From a checkpoint of a small transformer trained on Wikipedia: width 384.
MLP neurons of a small language model. Each row is named by its layer, matrix (up: input weights) and neuron, and shows model dimensions 16-271. Each number is 500 + 40 x the weight over its row's rms, rounded and kept within 0 to 999. Numbers have three digits each.
Before each neuron's rows, "fires after" lists the tokens most often just before its 100 highest values on Wikipedia text that the model never trained on. A number after a token or word is its count.

fires after: " C" 16, " f" 15, " F" 14, " A" 7, " c" 6, " O" 5
L7.up16:500552586513541515474439577484424412450500574512506520445510526510525402502512441478496511535432494582492448573514496511472547532495490504503545512538476534462498411469503476456453493462482504433455566504489523439455504566480524540509558525498502536523433495515550482458467527469568492525480505540513435532485505463466478586502488514454430463536497480542474429478516501471567579479507511437441507476456582530484492557494464457536482481454478538529430475508476524435492426490516553459500522524484535505498524506532533445505475482436473485406487529507516435575518491541412452526429523492517546525521523471498495523471456464469570564607533495510611546567482544488492523464544539499569609536507468608497528508523483458577529497503508534492495494479480496484504514500449449

fires after: " " 27, " and" 11, " –" 7, "ba" 5, "s" 5
L7.up298:490487562509477462513473501601466452470544529511525515424557558462484522510537515499431536459505522512506471493504497499501529513508543486553547495456439488455514513472481499518480588502461505544473506479489500485475506476489509476464514498491493459526529544519515493453549555488495520545490508503481473482492542560455448485526513510556462481513508475476522521538459510500508509462511404413481529465536531397466454533505489509435514500589529501555614530558472430455511482457586493439541462495560408576478573543486548425528485495461498497550542473608533523435496505444459523536571527474487463476489549524522530489488539435509574577505598509484529525506485470580500435448416497519473512493517551491420500466507471540584507468456417510489497471476459570536448546517508580

fires after: "k" 35, "l" 12, "n" 11, "s" 5, "r" 4, "b" 4
L7.up43:556504481480491463475519497483461446513537501469529456530491498438571460512484428435536545523404524499501533550444553548509485527523446469481448522492450471485530424502479505518557477460485454505453533557518540496471557515424463539505448464512433522393489526476452495560448497540513493511567470447496512516487481491477558487460598498501519436505460447517518498475512501429486478553439461572485548551460596482470444570469474499567466527431546538477523461414556503479532525472498432519480538454511504578572477509521448463454453561493496472496512521447468463531498488493520473515553515462388440523432501479445530536442468439473484475515520526480532540522464493449477545521567463526515513541579515458425560498481564557512484508516540566479509524531485524495469486510522519

fires after: " M" 19, "r" 15, "m" 11, "." 8, "l" 8, "al" 7
L7.up286:552505508520535530459451583494497478478532505449451482551504513383561486540437486485497584557540468524546552519573486552490425440454418492544487538515422527501461529541499462520510454501534558478453481486468450442475480515455523523486524493476504538481509504517454524529476482484472508462566501503498431505485473504418519454515530413537520466492617604541486473522427529425482519553513427504554464516542562442461478445447525540479527483500554561488450462500557478501448427438500488502547465454458465572583563502579389435460555514473535491447498521539489494521530493481441427519545481532429524475481477460498552470514494505505522510545543475456447577511458460497459551527598397515476531475482521552481525509525417532484519500514529507498469508512523524547489472581535513

fires after: " " 54, "," 5, " 1" 5, "." 4, " and" 4
L5.up951:532553562528483479472497505548509420432507516477549482445456556450482489522483466489481506470515533472501523460456488517501563542530451483498525519455480519452515563490464422564515510485497495520486529464540501514504550473486482476476503502506500510432455457481503561533517498456498504408491485487442520503465471529469525495547511463520413537398486508476543509510477523501489507486575503509570467533476507476470497459498527502503472499567480563508457474523516534619533491442499453450618477533513428562506456538524514403504500507448457550463499489480511505495534510493525473493482474514492526451542495494534574517513512523542490563529542516439439471486402536567517468457482494519405473411519484509502448447498537496519500450507437488505442525450516469579443509474497530

fires after: " |" 35, "-" 8, " U" 7, " O" 5, "•" 5
L7.up355:569530506488492520455486492552463431492530539554550487469467556457508513503512474469554457498535549554524493468481585487374488478557487509510444533501505549444440526539468461554465535529510448459482502514560558459528470449470494552461448502490506489448528526454515553478571497537503544478455479477499492397479568585477511524496522478505442524467556543489525552498456542495488552506584499524434446543443498511496515536494527465525522472505497526471450490507528489575482537503532486507440550525502543594467543529543557473500483495559478493565541506528599491468509455517428482510484445506491523457474396515417508518516455491507497508517540604542527524468441569525480432428461456490553461505508570533513506512531551488485449505497556517440437550516495477477508489491492563

fires after: "ra" 12, " Da" 11, "ba" 8, "ar" 8, "da" 7, "ke" 7
L7.up156:465528487450510482588533503478483469492451476429485494575487545485446495517450523545498508529524469523508439487557546503515544484447544524498528545463460494468512449534433459516495567476493477533462509483519509533468496447481456564481499463551524595521518485457586529508479502535484486483543484544494551514490522526511510460467564438545460435484534481540540511458461561582506482456563504460544515482536544484545505492497562468537475510457503410555431463491494452567494473457600517462561518457486548550469498489477581552488474515433521450466429423538552571494531516456544493464527441514516554483477493495474483520424475485530507544505561521491482488514382502444552519472498442489505505475506484461561532527524530490511478589534420515493504506487467426479502511415420521

fires after: " " 60, "ne" 7, " p" 5, "ic" 4, "s" 4
L5.up1049:542464494440463480535490564545571450522546449470502473472534537533445513539440526581454542514465565516424480455568491524522502526506452488503542517429445439484541517450535510525544506475496541478476535449464540517458512397478509485525474534485506475538475475507448570506520445480410570502477434592519544474502499503454515430481513487540428428492599496492452500545462492535509495480513482411466575547457547394447529500477488499497496559577496484491531523486479497481478444493462500478512502467556451538570468515496482430456509416527478457553485553491526497498516499458478449497542501512476501475513522532512483539517524493471512463457477481493493550429517462528488535480534565493518495484584500562482489495512527531538540417447464496486382489493542538515432451509570491

fires after: " " 31, " F" 12, " S" 9, " B" 5, "n" 5, " f" 5
L5.up937:566546484470447525451542533523441525499491455488504475562493492484493493556421453541460537524478570540472536485530476561577485471531396468497419514524576470419535577577427510526472562547495454488460467559480578542485481507512567542409446464483453575452503447547484540504424494483518462429523458559462453470536549558499512522594413511533471446444473517458536478492483552485478450510481496501421535480455527502507515461443525451593486529447446490535495484511513502491487466485532529447502524463550447529472480530546517472456470508412553486459520453498510484483566511469490454570493460529430467468494479518472549525470532469481451561454501481466499556517471513516475500488428517493507485503487522522473518457528511559476561442542459473485412562523493442515539509487486430

fires after: "b" 20, " F" 15, "g" 7, " f" 7, "f" 7, "c" 7
L7.up1015:560555470524481514495465498469419418462526465472568449535506521484457509483469421549511534456523497508552503512528460513544553477478516496517434497532541486429554435493506515494337520588508499418486505510486517609481500470497498491451473533487567531503483516505539576495505510403505485467569418507530543478506536451464548476530518455463518532478479469387540468480399527428589498554495513476449471450571602542541506534537480456537482487457537509484483444500500483465498470484523523527490471454524526498523530520553503521528474523445514505495498488458516489502481503505445510520486482393480544549537514433467523520463515522498548459520505551557478522511460524521516485468538497465542511449461497570564480519533512599512530531480472462494483543463416472501450574398509464

fires after: "st" 11, "it" 11, "ot" 11, "li" 9, "t" 9
L7.up143:519433474483486504525447511508480450500500530466567441485497485491513606500586505482492534507487504575514502413549572517501421502491512540564549514516423535502542497608470463488515459539488489516528569518478476467446485482347505520506513498491492424514477505495519548478487512506356481424493487481502489480480500501515525466471505500464507549470501500553538455521504485463552540554498418469513438539467486531533421542417487488482529540534547519515488492457529475524434510460500461494540511419488499485544478492543507469495494545538505517539492484476551507509508458434452472421489516356448523517525553476443509545474519497493478513492486537480515484474543403510547562611516489463470486529515542539478460504516464455550511503568439493528519514478513473484474488536481497

fires after: " F" 36, " f" 17, " O" 11, "o" 4, " of" 4
L7.up713:495565560474528531442484502552405435519547520443551418532481498531477457460505479526518474505489487550470518445504561606503499554549461521569513470454494464463499497420482445509451469534536469454479473481415557481450483539518572504497517500469505563522528436490532426462494468466464502499525508535461454501531507508442486435484442531510441463494494466549543537513454551502509486509504479411397509424446463510526546503471528530470565540437484584436499485449480549449431512409493539519518514522514557467462493506566487435445483499464487523477521487470542447493429475526424408507447503444529545487497555453513578543495526459454499521503557525471477579511510500508509529493478399438527512535499530577550533516503466530510530490518463448491427465430550514468533482535503487

fires after: "ba" 25, "ea" 11, "a" 9, "wa" 6, "an" 6, "ra" 6
L7.up1480:498451571436475442482488475471430483496473495475511433491528494522503454538447536510575448516496547499526418512533524540493560441435546529455546520457492473541437427456559576530443495496512539448512518457550496534509513468494533494444467493451496464522516466481558486510494478521506520535551520530519523445481549436494535483560535492565514492432567527450551426524485574555476554473498477505471460547536510514393422479434516527536514495452413492503470511529426555464534536440465524439568463455540554429532508486453532534547438452446479464494490591515531493543476521498563531504497519533497507467551492457533575588539488494436554515439597474455536457565512477526546575448482531515486493503445471527502486466512561440549487464520455425517491534440455425450438490414468541

fires after: "," 21, "." 12, "|---|---|" 10, "\n" 9, "|" 7, "-" 6
L2.up369:492537528480480432477483496527534557464447500431472503555466497567516466506499516487574449520565461462447488504509522512548451482527619484542502515452485471460531456466533412524512564523528523509486515538525450501425495554513498468485455515505500496520484517506501552512467523433516487531423460568480441585506485453418546492476511507475425483478486500546537496591474537565527487413537500473561494508532485443488499480453575488506512529576507515472419479557497460569484461533520519477547489478478503492451483526610453481541481593493493489441512484485531534448494485474516482485530478518529523441503475469499540514452524487539540589501446495430542498426495479544475481505485487516470530472541488494512452488505514562493543440550499492567576562498453368587449505410517427

fires after: " Qu" 19, " F" 17, " f" 9, " comp" 7, "D" 7
L7.up365:525562514493452481493407462466378476442543540483458466487483534489486454536513467513435559465474455530474549434508530523507483532470478574498529512549482536478427525533441514504463578530514422403513558471505466486513427438445557499361434504507576562512485487520512573464559485477538413398544502556532484515468557501481567455506484496521480478451550567395459506463440473494508493480481455535466453534480511518438528490534541489521556488575497554406518451519489467476430492529496556485458550524504499440483488478459485459468498482493484614475475424531493468616466552520413529496516413535544505433522461464499507507506549496515504500463534544488538560511591526492454507522504452534575488504449554508513543500541504474442520519475473454546541521495515477538455464505508481

fires after: "\n" 31, "." 11, " the" 5, ")" 4, " =" 4, "==" 4
L2.up1060:528509503493491461557500543540484485440462543525493508523477475534504549494510515532494497547485467478556427550571441493596478455514480494542511524499542519424492446589563428460548530503555574525520459582478470490453561477517461469518453532519500533478438516539505447527470528511554512565467460577524533536543519480468516506509496481462546446545529440511538550516535517493548479512573501447559497523532475485431400502417476437512423588500487486492417497463486425537424461484435432482500513485471539549514509495475523459563452481475534520428493461479507558536434424555478487478503506455523601494568546448470526555529471537487495582546427470494437548536480475500482516515487511439518547478546451542547457484494499489535475450540490436547533503480473435504504506465516466

fires after: "ri" 32, "fe" 13, "re" 11, "ic" 8, " po" 7, "ci" 6
L7.up23:565545490484473479466451486488510538528531520450530555492447561493495558557451529519409564570560540510547492467498493511478523548486434565556435557416458467443540453494493541523428536501510445422478549469519536544525493486499525522454582484478545476517565476522499567472511553471528545478589475528473459511461546492460598489476502512506446514476510475553535466476547482507521522479468476464493502561507485451501533471461531497457489533512448388428548430527504555494496414508467581478461512478531464514506543487478518438495549517501514490441462474483465439511525493490438417490443511476508508431559590505476453474481619541430495513492521484480500552458499552539493494487426448577528545530487528492511478455510499456476553514516472522500526379515493575494462529422500510

fires after: "n" 14, "r" 13, "il" 11, "or" 10, "in" 7, "l" 4
L7.up328:554498509502490480512467521481448424537534497577496452523478579412496511583438483556573485548511494481519546483554512520464563409490508534543480521520468447510449494524440500549481561474508467574491450498522408468542493515443523497419554515494485540412615490463474501553401427585470510506557520500554548546470509578451544470509479489544504483470478494515496568499424520474525434520498502554529478533463512505474511444453502470502503510490484466465460520484427474498537420459453484467466440467535502557556503504540607493492489546508499494492464501521527442567497543435549503452503521497475570487486491451482544503485521531455527559491513490503449537523492539543488569475569448524515514480499547494526546499515464531532537424515462456529451442470593565521489464459529522

fires after: "st" 25, "re" 14, "t" 11, "pe" 7, "s" 7
L7.up261:511493449439472457520454446455494461496493540536457477505470494528471577540556524486477489519488514506537475438527595526550489464489490452518542557465460592480519562556508410497587471506540461512555506565518519476543525462462495551493469529529519497567463474515488563485485557502449540506506533506523410475472481567422523456471416472486559477533562522513513455522479539521505545503525457444519458570510457576533473468420470550476494517444529452504506423514522514455482557531501480447515506464454523432454440471494528470524479535497524520525450588490494559530522495485547488507488467485506501479445527538422472476438546457470441497480454493512630503574521488511469485500478633464457498548467473440539486483480526436551533558429481547489593512508545497480486489542480474

fires after: " (" 48, " |" 10, " " 6, "\n" 5, " 0" 4
L5.up768:508528535519492537470440578490469479477520498548464476542496490527470527590565551445521468497527429476483571445488444498487493563472478471507495485514490468435481610585486487586518467512492486531485551616462509392520557485539520563420471547553469494456516550464532479527519489462477479499516502505480489411465505514463493544519499491467499446440454478478591547537523495440464490505561494496470488547500512535553465468504459448486492521524534525517457527535502540502422559471452487513468461499483452508476514573524529497544519481466505500545503506541495516487416413455530480482485521554479517416530508407503550525466528502456468582490500518443452564458570543515512480433528513433581490471541473533510511503558467551499501499492496543455495496513457520508484430448519491

fires after: " |" 80
L7.up354:566533504477530473497491468538450457527468504561491478536542561474484491489560510442510438528431469564607561502475564482463518533503457519546463500572528461432482481523466463516490483542510480531438500583474582430521482494464467556363485450554458496471532562439539522423560474537513454442477433487456492449538594566500544507487525545502475439449544500499475473500481496468510525467537544508438520463465503511531468458448531513578560497511509554486494459494485532483448500501581560558515451493455478544495501638427453457538454515556511481516484443516516486470474502454493546569473514543446459442524408544516488526504457491479509546489467512553421537484475598504463459473514501541560494484499568518541546491546518548563478495499496495516514533561506495505500465495507546

fires after: " C" 26, " A" 22, " co" 13, " c" 10, "y" 7, " B" 4
L7.up778:499510495543486471504466616526382461432478542447569521486477559457539496502507492474529435506527529600532494521559490533473504569534480557548536539448555532430517479515465486513440505439548445486508478459547485467436522458501438498467543568458548541481425520465463533463505538467489512577516492481504425453509506510465459487510500511472480467447468508546443476510478488460531494494511505422442485442485569454546450502502466504427531579504464515579532499427512502417504574441481503440573559507473531479458510497566498421479424474515521514461535544506487471555481473573434509541547524537507496518508534511497599503474606530490506492594490520503481490499519489491534509518485460512498544452540441604502495526502522494508458397512494472451489579531456494527472471544523474